python train.py --n_kv_head=24 --vocab_size=31871 --lr_mult_down=1.5 --schedule="wsd" --final_lr_fraction=0.05
MLP neurons of a small language model. Each row is named by its layer, matrix (up: input weights) and neuron, and shows model dimensions 416-671. Each number is 128 + 32 x the weight over its row's rms, rounded and kept within 0 to 255. Numbers have three digits each.
After each neuron's rows, "fires in" lists the words (lower case) most often at its 100 highest values on Wikipedia text that the model never trained on. A number after a token or word is its count.

L4.up626:110144142101073112176111097104126094119164094087110117129116103125164119180111133156097133123053212112127132048103180156118196138070077151132037104066152060112110127107141132150136138193195145137152061099091069097116128120130103121146147121124139081121122139136104134101161155116124187120081107168097152121114132100093187113121095151109112121200129163161203122151111163088143148177117182109145162118168149100151143150100132143163111084113143183154134133160090157149118138096073105123142141125113193094094078153151152083143107113091080154162132119090128139171143130121096128124081133072160082167130115151135124122143139142106092119068128125095125132101088073094166142164155144188130053145174097151167158135132133130181149180153131128074115162085108130063136172111093125
fires in: "season" 22, "year" 16, "way" 6, "game" 4, "days" 4

L4.up2090:136108074098034111107088211108128165083063129140083134087140125154165138110091119107092089141109189113142121138054143125127083161135142124126130175098151110090127187118073173128116141141095061109106141123109115143101136117160124088092157132113082086102152122100173182146106089148145152108120100161081123144146176082093099142103128131134144133114111129045149102156119152172081150089112150130075081183132090104124151121132080152102193118167166116140111123150136111108162074111193112214124159130189165111113126082129113174146078139189172143122157115122159170147109168072118141150117121145141107073152180097095125149100131101175121141093130102126130136132185101121084117123173062136130121083097160132112065102151089121127116104098099118132160150095136073187075108117152123
fires in: "of" 18, "by" 17, "after" 7, "lullabies" 4, "neutron" 4

L4.up236:151143107130149150160063101147120131088131170128091141138141203176090121148101109086082166125140101085143157127172134117103166049137120110133107129151149087099109157127066107083153113122162170115116104153135150090103140118145138128068150101091157143179083138158088107157095120122076053093147120124129129106089183098143116112153116066199141169158094135128100166201098111141141157155148144150119111124146098111126159087148149158101098133165172138121121134119101086131150158105123082131113109062108138156124120217158109130048117141149138069126176109207147139073147095119090119125117139132184084103113127098138104110144179132097142174078108094081142095163195112124134165165144123098164098165100161130145107128088111113179149121137070109205135129140129133155145119118193115
fires in: "december" 20, "january" 20, "8" 12, "march" 5, "ii" 4

L4.up710:131135137137112120112104158125087099081160154136064225085149143126160098122091123114114139156190146126105162138174099129108145107107134078077096073141143158148165153119142092193133148135111116100169113178155104076108152119119105131157088090137123113153117101155097103112136134139132110118098118133115102165057172145154162083150141107110081159116178121136145097103106189146125133126098125120165133142108130131110089166185093162104098119125109173168165140145194151112152127120070073114133151136082117127128105143169145145106094151114109104128105156108125104139122144129067112181153110111121155146092120113097122119142072080096122158151115213111158110060169123112153082082194143087110139138104181130170107101128094157177151124158165128133180108160122162097121159127126127
fires in: "a" 30, "most" 19, "the" 7, "more" 5, "an" 5

L4.up2682:174074111150141181094088052089112150195207179090131194098098135098119185122118112100108158152117104104074127131150100147137097130083173124095145173109144192126165078093122152162128108103094097154113148139156144149134152121132128160117160116165117138093057156125097144107138130100187123077104113135158120166141079141166153099069126089166159138087105144099066135103158097140121181096164204058112145065160154111150127082118116104172097108130156069119112110130116121167077129195101133125094123097148151107129143066177115120135157105165075116129096147140134107164122148086127127102104170075129190164195105114128132089161184158179122101057165114082160177149142087147156165187182071194151140144224053123117108089117135133149150119131170101203164131193072113117114096128165177
fires in: "as" 78, "like" 9

L4.up695:102086145164160084109120045134166160160087126157095182112119126108150198161106080106202143129119068116098167102156160116104127073138111105185118077145178145153122110093132114183131136146120177155121115145098111154134097143035111158161107105171151108071126159123123103162179157081106120133167156128136125140084113162122120075141141134117155098108111085139106173116090114135129209168104145123134139169124150122151118152128113094142106105114154156115155157126120118126128186137160093118081111114105100054110094123101139128122122107142050106110125125182118133160133117081168153186113158125083161059122106132090132073097090106058079088176119166066146154159183120198080154067134142144170144121150112095139099076130118114097122122142159173131129146090124141160123168100075135
fires in: "years" 14, "well" 13, "themselves" 11, "himself" 8, "them" 6, "too" 4

L4.up4125:062129151147114123078092097094147193134061146130104078140022116170034130105128147123151121146120095201122119148120152148096196175155166113143120148105089188128136163118130136131185134118118113072108149177164097144053141128167152142131136111165119077123182200111129124105106121142115087110124165130145175071142161123107125133166173216136147165107129129163128107123153168123121120083115117146109106190139113171147127089167149161162127083213123157092148110135091143146116114165163169169081141075130121113122192158146122143148171097141106111099094136160187152097098137114111158106136149140212135139156120117121089139115200098086069093159136106122134109105087134123142162126122135069129071189167158055122149152129110119095120151147158143136068147119104181112181139122101161
fires in: "early" 31, "late" 13, "later" 12, "well" 7, "previous" 4

L4.up4182:109204133104163143123138121145127114171174169078084145152059109099109119112135173127094160145179131118138093156110159134187070128137089142145113145174133156106151114143098161109100146094086132088185097099101115145134108117118129060092146107112072133105147118110135159040089165065075124105134154162101123121091161139121105106167083131171098107131133165132130129141089185113140109130161115173086128134121169113179131086143146128137097119156107136120152104100092054158097106104124178125086105102202122106133077079151093076159109072150081093075118162193174162116075135116137139180132132098110122103160160092138077042129094103138127115145111104133121112086147150156079107070136139046121128132118059120198131169166142164139125215157135105040163115181083119166139148133166169
fires in: "be" 32, "is" 11, "were" 8, "being" 4, "are" 4

L4.up3057:099073078122147071092137100086105135054182114159158127190147187133143084116175145103097123147124108140140131117137083191125101155136111117107133143142094114146155134087138125115101156153118161125163161142167173092165074099122134121148189103095068168134135148164160080112152127074117129108072138114166134174102110109167136177193117127106177074082113085216125145150078091078107130126137145093123164144185145150137098156144149153116194156155113149141149078112146171149121217173180143118032134150135152152106117118104134109123079090112092139167119167181191060119157164101128147136157130164117161151187149098146074064207137141111129167152114137105156110157065116140159170185091142165143148177118118165141144117180124122145095148087160166141098057085140170130131150117137106
fires in: "from" 40, "over" 7, "times" 6, "game" 5

L4.up4405:149111183105115154140124088157242117089125147154111154096111110150113103110092141115102136081176145119124138128119144121164073149092094100078079200181153126095131175106155130117110124085031081137169104134134072170150112117204173063101103110090123131132081128121127113220135114057087181127109096163150133174138096126097105088125096195166183135178157127087147148171177119100193134108127165114181084175130158214143121123160143128148133157145120147134115141188148120080158136134143168126089110111113124184068138103114081086174141111137168125142124119082174132160156072148108117113111113204123122148119147091119147117084160121163072142126074165123136135135105106092148181174159110172079062156139095046193102132139095086122128116102162149136147099139134142129140112172183095
fires in: "i" 19, "one" 18, "we" 10, "because" 8, "don" 6, "what" 4

L4.up777:176143130125102048137111141120105150125213190179017140101100104127167068170158061083152117100118137096166103075127065125153149136142106111164161104147147185126133149119122130098176159095161078102074081153130172149131111105159162101111084126142111083171141099148101068146133173166112125129086105118190151110095151168092191166075118164099122164112131096158077132074087073132140045138174097121132170083127165144164098132137122120127127121134150115126096092137133131123142104120108168144152073124081125118166121138105175092106134098199127126081068104126126134079101142099120156142101135074105131149131097151137098121155099148173116132117136122131178123104125135129099132151148105144104087085111182185109115082088069140084125120106094110127090101115170115153085106112107144
fires in: "club" 16, "had" 10, "a" 8, "has" 6, "2010" 5, "an" 5

L4.up2587:120120146195079148063185091104117108100143144121161156074130142085109170102085145101132110177098124090114124100195148117131133202096156070082125111141118140120072148105097082159120075122144178146122185137139149133190164143166093165170169181155150168068105106140094095219173101047105112152143125183174164166132136140192170154111183125162164100136146136133165140103085131173163070142104128182115142116170105115222166143105130134126125131058159145117134113127124161088105079112120158106124127129056117126129148118089136100111144112145122095136108102165116166106094132138177118166087152078055165193159112039108128104106120154141134139143129190087122167125157161117102141152135140131113148111132070109159187167155104108151097078101140102125129146124101101150119126227096145
fires in: "of" 36, "i" 17, "between" 5

L4.up378:167171123109173141127108101073112107126162130136129099163136101139125209138115101093051139118095133105094170161142133111167190083096118145126122090082201063150141082132139132076103123126085177179140166065099122069066088120045153115159108146127097120117070085120130117099125135169097174138134145168154076171119077119123098170101163112128114137128105068154152147141152167120101153147152085155180142120155205113098133200118101107126141090133147142144100112149145081105101114099133109114153101013098109125124074196106134065066110161122134158124063114193133105110154117142156147112163166168148085180107163092152150169109133119082153192097143200147103099094125132124121087178090164126148148143162133116105194153079113159114166117133073189117129102175150133087132134155135068
fires in: "his" 17, "their" 14, "its" 8, "loss" 6, "in" 6, "the" 6

L4.up1738:090116159058128146146186072204073194068089106117143139130140113185124165132098119108099142134124078163107097157095125153137127124114135117144146170150214055091099111096169069132166123098151097143178152200105096155130148144091179132123121101127160144153134104143132114128087138169161122147066127137104172160106120127144139160132169081154132079139094091145135058126060094095126116115073057082071124166167125145114117141096126188090152047115172139132115157116172180144095141151120105091145178097129153151084103123129163179080056124127128149141080135117192128128163138094125176110164173155104123119132123094079142121051138134086108085172122149144149171082104167137163153142115126143111114069116127143187116162151147074125121053128114054129098151122065132099152124120128109
fires in: "an" 78, "ankersmit" 4

L4.up3080:127124119114149207156158127127074143093155112148105149120101159136135153108084068138069140141132103111137141166120132141138094196042108145083163112148157107102153108187103127093134168112180101093061188119079097086154124084088124125118126122161049031103102083167135044148151117094132148115108143119129105131124122166126100176100167147109066108065068095103154129091123148065139125131125099159129129128125102109094110155191181188114141080108109099123094163067097134088112120111123095144105125075109092148133094165143155106100136128155118129143090065133122132135095189123132076155120123250145137129104138121139155111200133106134155122132159135119054144126171110090159111106084155166132060080104126134137139126134092122134077075139135120100098119135075163151132091153102091
fires in: "in" 19, "from" 12, "year" 11, "by" 11

L4.up4419:159112176103143095154145134114116163123148126107107101089127144089162086136138101178075130160208153161037142122119143077125156103082084159093100160081113184113186138123102111170145167104146156116086131118127133083126160129132119112136122118152159120131138184117101125202161142026159105102118119088134126132120118150115109174167173152052145136212098128118082070086135116199145094150102113117107147148130096094207163113107118124102066109127101097139168083131133097145147148075110174111077130060142124190118102088087206139102121138110118092150125117149098138176119123152096178094062145186167106111139143090096135136188185137110163169117123125130170092122129142131135166121116145119121137075122133183070090143133145086138141122108138183109142113096128157110108221152174145
fires in: "go" 11, "came" 11, "went" 11, "it" 10, "come" 6, "don" 4

L4.up3159:111120132186137104114074152146178079087142124094135166089104129114155134171138094148093100127187141135153114158133138114098109148108062146150111116137106160170134183117193146149156160170118205130153148124155124041100164101156068114122101147173152106134125193174115147172144100164099157105134149123100152148117165117095177136113169122179090111113148147134140114189097095158111119138135202130137051151126117151115114108120113146128099162134123139072118073165073130092122144119130146096097126103102137115067118104154158173141135140162111121142078119190121110144115128101152098180101188161130136144155155154109096079106118131180114122099088200117156127114149111093055128141125187088145108129127113093149094048112102127082181104127107127133181114121088140127171113182178134
fires in: "that" 37, "for" 12, "as" 11, "after" 8, "like" 7, "be" 6

L4.up392:073118186128066180141136103076083146123211103138148138193154156183139060170108054095100173126110145122099221148142203091248118135141150121122128150135188103102130117063118067069133139120103120090086103151124151150086205133084130107123095132147113182144113120143146143200097136111141119043174135132088147161150192091148152115149113109118139140176102128104100120130148148090138144083093070162155151126145130144100114135133072145185160164132081106114117107138143114151168167153131163145121104073137086106112143139113125134164135129168110169141135146131119145126100125119146153136112143130098155119156160137110171083125233069154181113150081117101186053138153140161126139140145107140096161180109134136164113139113121126119170161117144135142169136145112110145142091098153171
fires in: "of" 59

L4.up3802:073127129127140144082138112139093092133110141096104134126129067153132134050142109190171095113073177134163108110131132157136155116174097168136143118109091169165112052136082074154101111181151085124161078089132096184120113069117151093123148108086099123216171149123157140110163158100135121171072087121139180159106120173119120087116072199125151120111130181136090081203085135118169101106109125108115139135097118221131122124150068160080111131098134171150167032116097132121162167165108115111164200123121122102164197119117063082137138196137127127160150133131132188099100126136141167176152157124125159103129172192138139137210138138179094124107144093145143139133123113070130108167181090133150146086107089127072138119144127084148060179115152105148117118130144171139103173115091134
fires in: "to" 53, "after" 15, "before" 11, "a" 4

L4.up2343:103101159137185075160139121094166157125106122115076074149163104094114182146174046085173160119126127105110142126110147123166162088146099117149176131085139209129150112162087114129089149084130176148152158178128174181175198133121155113141113162145071112165144149069137118109118128126129073070060090192184107105121103126107140107105075109126158118141151086118100105109107075069167106162054136064167097143158140144113090107165169120083138094130172124113143114068143131160187136123103086124144142124116101122131116171095163139108126152100141120117125135096131082130173133068082142108113153082123150093089106092107168143108153104120124176125201090180151170159102163153098092160158076100175120109169094092116139173146087105191090161157076182111071130111164121132170109168170125
fires in: "early" 22, "january" 12, "march" 9, "later" 6, "april" 6, "life" 5

L4.up3732:129129107115131130085139147163184114118171145152130198155122174209124071061099137173109136166152127106109099130189130153179106115076111110109173111153152084129104087137161122176141132109083123157144113143154112138140095150100156110094183122108128082133098144140149107121136133112091053156153079088173091147136109165119085099116112093136154154097153059135142134142109102182154133064179124152177180088100136181183101123144140144192109170192176127114160110174095111168146153154150169172134212112090160114152145150145079133109133161124105086150113121093113134130111187156102156178169091121130099129192186173110123127122176098144077124070159115204119154085125077144119112171119140076155115111099114124110173117122120126146099145121121111133101117157140100148191077146075048
fires in: "a" 38, "league" 15, "to" 10

L4.up2827:116168125087105086143191183142137134114136145156074114104079076136104094128161116086172053158132133135131113114093142123123111125177093127066138081111094123115147171122171105112119114179160085088108132142167075145131103140138109134097152164108134138095115127106103114150097121113183149158096101157116104123088136151126141112145107158061152132063119153134096066184160158158123144128146105119143191102155150116097107126098163177157109128142157102105093070150199172085095145114162072132120133115092154083116147069112168120119055188151131134125085136089152102168107118136089169161204154129097140107089151131075153125111100164136112101141065143117137113128127075046097104150112061077130117146170113124118115199137147081133111111126160192170096081128126121119060156140194131
fires in: "to" 29, "would" 19, "until" 8, "before" 5, "must" 4, "him" 4

L4.up1020:115131093125106134117138157193149170144173115197147130139167113138191113127103086133140156161056131148151180215165130150180139106083098110138167126070151147120117098167094123105105155142107112114207105159090141078163046141160107091119164104137105119131120116133189120121157108165154152117056166190121161150149191136044152144189111116119112102147206143060117125100141114148113100159071149074077150156200132156166156103070161096125158136114100094131092162127133140090156075169142127137082140091124162103149132105116163119144101140176172148146079111171084092113102102125165103159167126057102180143150135117145119127129126110108188179133133151103126082155113146103081124116091112218113215183108133184130158165098099114146147112153131123126151215086143157159071148128093154
fires in: "of" 57, "who" 10, "the" 7

L4.up4063:146167128130070110140137157139181089163164153146053185142115145153126095162129141087158040159110122110183127124138026095141165141178142130131191115154083115141106100109147080099117190164150165120120071073139086100162139125106158108106168123078168137107138183114209187127133145155137168170127116082178120160176107127119130192085148146155137173101110163119170134124133094151174128111151116095132145122108149107115095114137097140198124140144173142075111115133137131140174123062128085092158105193129198081084118179098123104121098083076141191184186148134080147128072169095129166134137169107111160121067133133066198123193092120131122107118137095152100171095154183064150108173134099144119094117171122076131149079181110122117174191081106125179120051157160112163101089124135111
fires in: "to" 41, "t" 16, "not" 16, "ve" 6, "have" 5

L4.up592:076134109103122071096165164118122100104130117127140161102114088099191104128141131081132095137072086126186112122142151160098148112101090106158153155099146123186123110119125175155111128135158122103105127116112146123072093158124109135097131120104085164143113070154166144138123165085112147112123083147138166182153138175146175134143127096136144099168107107118191120128119198100046169045109134108050125033185137093125070103205076200089112141138093149145110107120136094125123124123110101089128110152134158056116121124077134138146150153120104131139115095136147102142097129117149134049120072195156078172151181134090097180160202108077145051134092164083124168185100120136085167167130125120108136064182111110189126166088095155153147118109189072179098098129118135174163136063138129
fires in: "from" 30, "by" 26, "after" 4, "length" 4

L4.up4482:149139111111165154059166101122186167138147164182126147161135182164170078142129020122121120124092117132111097082187110208121089096156114182086126072133157167075127148157169141076133132178148112064117079152149127189158100132136081163097118101163073095093089121135178111137139121090132097092101141095125112138136049151096120168099141119170147102139167194088148074160136095135114139218108085155144104125116107094119126158127143139159088125107089130157179154133116118176121088113163144117084092071162143179167119109153109147140109156168136087076136047169158134196073104102116157104122103120153150128175155004169150146138122079144099108086108159094162189096104084147167173161203098081144145105111163100127100105125179134075160165122148139169114158185093141163159139098117140
fires in: "as" 85, "maalaala" 6

L4.up1623:137146174127142131115135071175145140148154119109069126111114078120128126115098108154068119148156150082106135175096117145141152180165182118153102118075160136153152084113187086155143101107071131116153084126125100085074091111143101144114127098130096136146157107080130151135066126120123143118109158110102132149131152162068161068145071140126135152130091118156137151166134156080186123129141184167111145175151126152121169109116090073093101091136139109149126082095151104119117177120176172120157121086133120131145152108095064102057142136147095137125197129167149116095134080111110083067167142155130147128074147116170110104071098111160107165106138142142151086157222116147106106100091158126149117121109133140155152126095150107156146166166149149115122206111101110142161194135169137
fires in: "on" 23, "and" 18, "in" 6, "british" 4

L4.up1882:150157102074127141076145161187161141137200128167159106085143130179075164105171122143132111102136093111091115118052092132142179111123146069126095068116168095125151117141106210130096149112116101124122172157146146139149180168074154118110163205134116195117147133125149104134104109142119105109091062064136157072113129162157115123178164156119177123160144099095069103127138095132074067148155132130156160078136079085132125122109127128138160121166133090134123097053114087200131115121101111071083175173111136137132175090173132174145139132101144108128102085148137093232101146092056088170169200067117185166183172098077109178157143077154090121097119165128201065195138136070087113148131098164096103094168099129075106108167091146124102113116173080110100047096132105147123129194120132
fires in: "that" 19, "are" 8, "was" 7, "be" 6, "positions" 6, "up" 5

L4.up70:079100156113127196093154152106160089098188163167112112119126121127091136045109079161169133123104128126114134140158102141125107128122143123134125124124115113128116063109147108073098141129112123100139097109131133145125118175113160165121140164160131086136132075116138100111117122096137097106107145191135118100134100115181116119168144129118126095153140114111120068155127154201081159134117139142102101161175178058212144143140106117094144094163113079137099135147139134086100150136110132068079081086073116119156101092125148171144119141115157159104121136141101112144099102132192130107144125124121138118109105131111112161111084083065176104205053114162164163130135083149140096083126162103128088174059108116153184131201131182097114227138135159053154097144153129137127079177103128
fires in: "of" 46, "on" 7, "among" 6

L4.up1406:139106121101162144112090143144136170115113128126147156083122095141135124104181138152138156126093093098162153159147149134101139115134036163146136148113093144159101112123113110109158135105065051102098121137120175154089118110105118161202152122093112174130115126099127157085086142127125129095067136090125067158142139114146159091113145090147083094134093102176101154113068167094133092109182149099153134187098164163146128131149090155174069120152125102090088147151166104109078127136108098134123128129129133108124090083133060167135134191134169155127119197104134117151162098191130203159161133078125161151107156119118156139147105138136146100176151132155127094127147052159078065133173118162161117117121169115092153168071073138198144146098143134150115125161120091165171085127051062
fires in: "on" 76, "fips" 4

L4.up1728:136156103097142118123134114104186094128105103124129134145126144109099191169156066149157129171142171128146092075135087104121117102154130113130108127162109172151161101106109081119117158143139087132132076132106168143158102177189120112137150099125110138166097150137066145077166117088081102100070179155127116138154129150112081221129157114167116146130102134153124167088137131097129089123172110130132116140103122126106097157099131168119136134165098144132134140154099143155150081122149140116145143082105118130107158119120191096098159118165095118106148174131228102096148165111150077148103120167058101139146116124156095199164160148123134131093098158156138162117148160150146089198141150087133085118157147123067151145168125176105115103126084109142085084159132138079131144187084162
fires in: "of" 48, "population" 5, "down" 4

L4.up2224:180135150127123143148111078129158112126130125130082146131142159104036061136098103150161128190179188173139104195140070033202100159114128114168137078040159128135128113085163146114139119082105122158119147103158119094133167139094155062096132117138151104130187148124127137111112122144088167182111147138154112141115173114081143169161146167097107123160112125145050131159122081100118118158114174139157152174144140118127197118109193130166070105167144136110101138097093131141098136057143117113154110101121124140107119184122144177105104080107140161151165182154120123092162122130127107059117140126198108146154170111132123178087174077116125086158123116105175101155156140051152125165140152139137133154136117165095206121121073084147129058098129127159122151173152094068124139098128159
fires in: "well" 18, "with" 15, "as" 6, "in" 6, "from" 6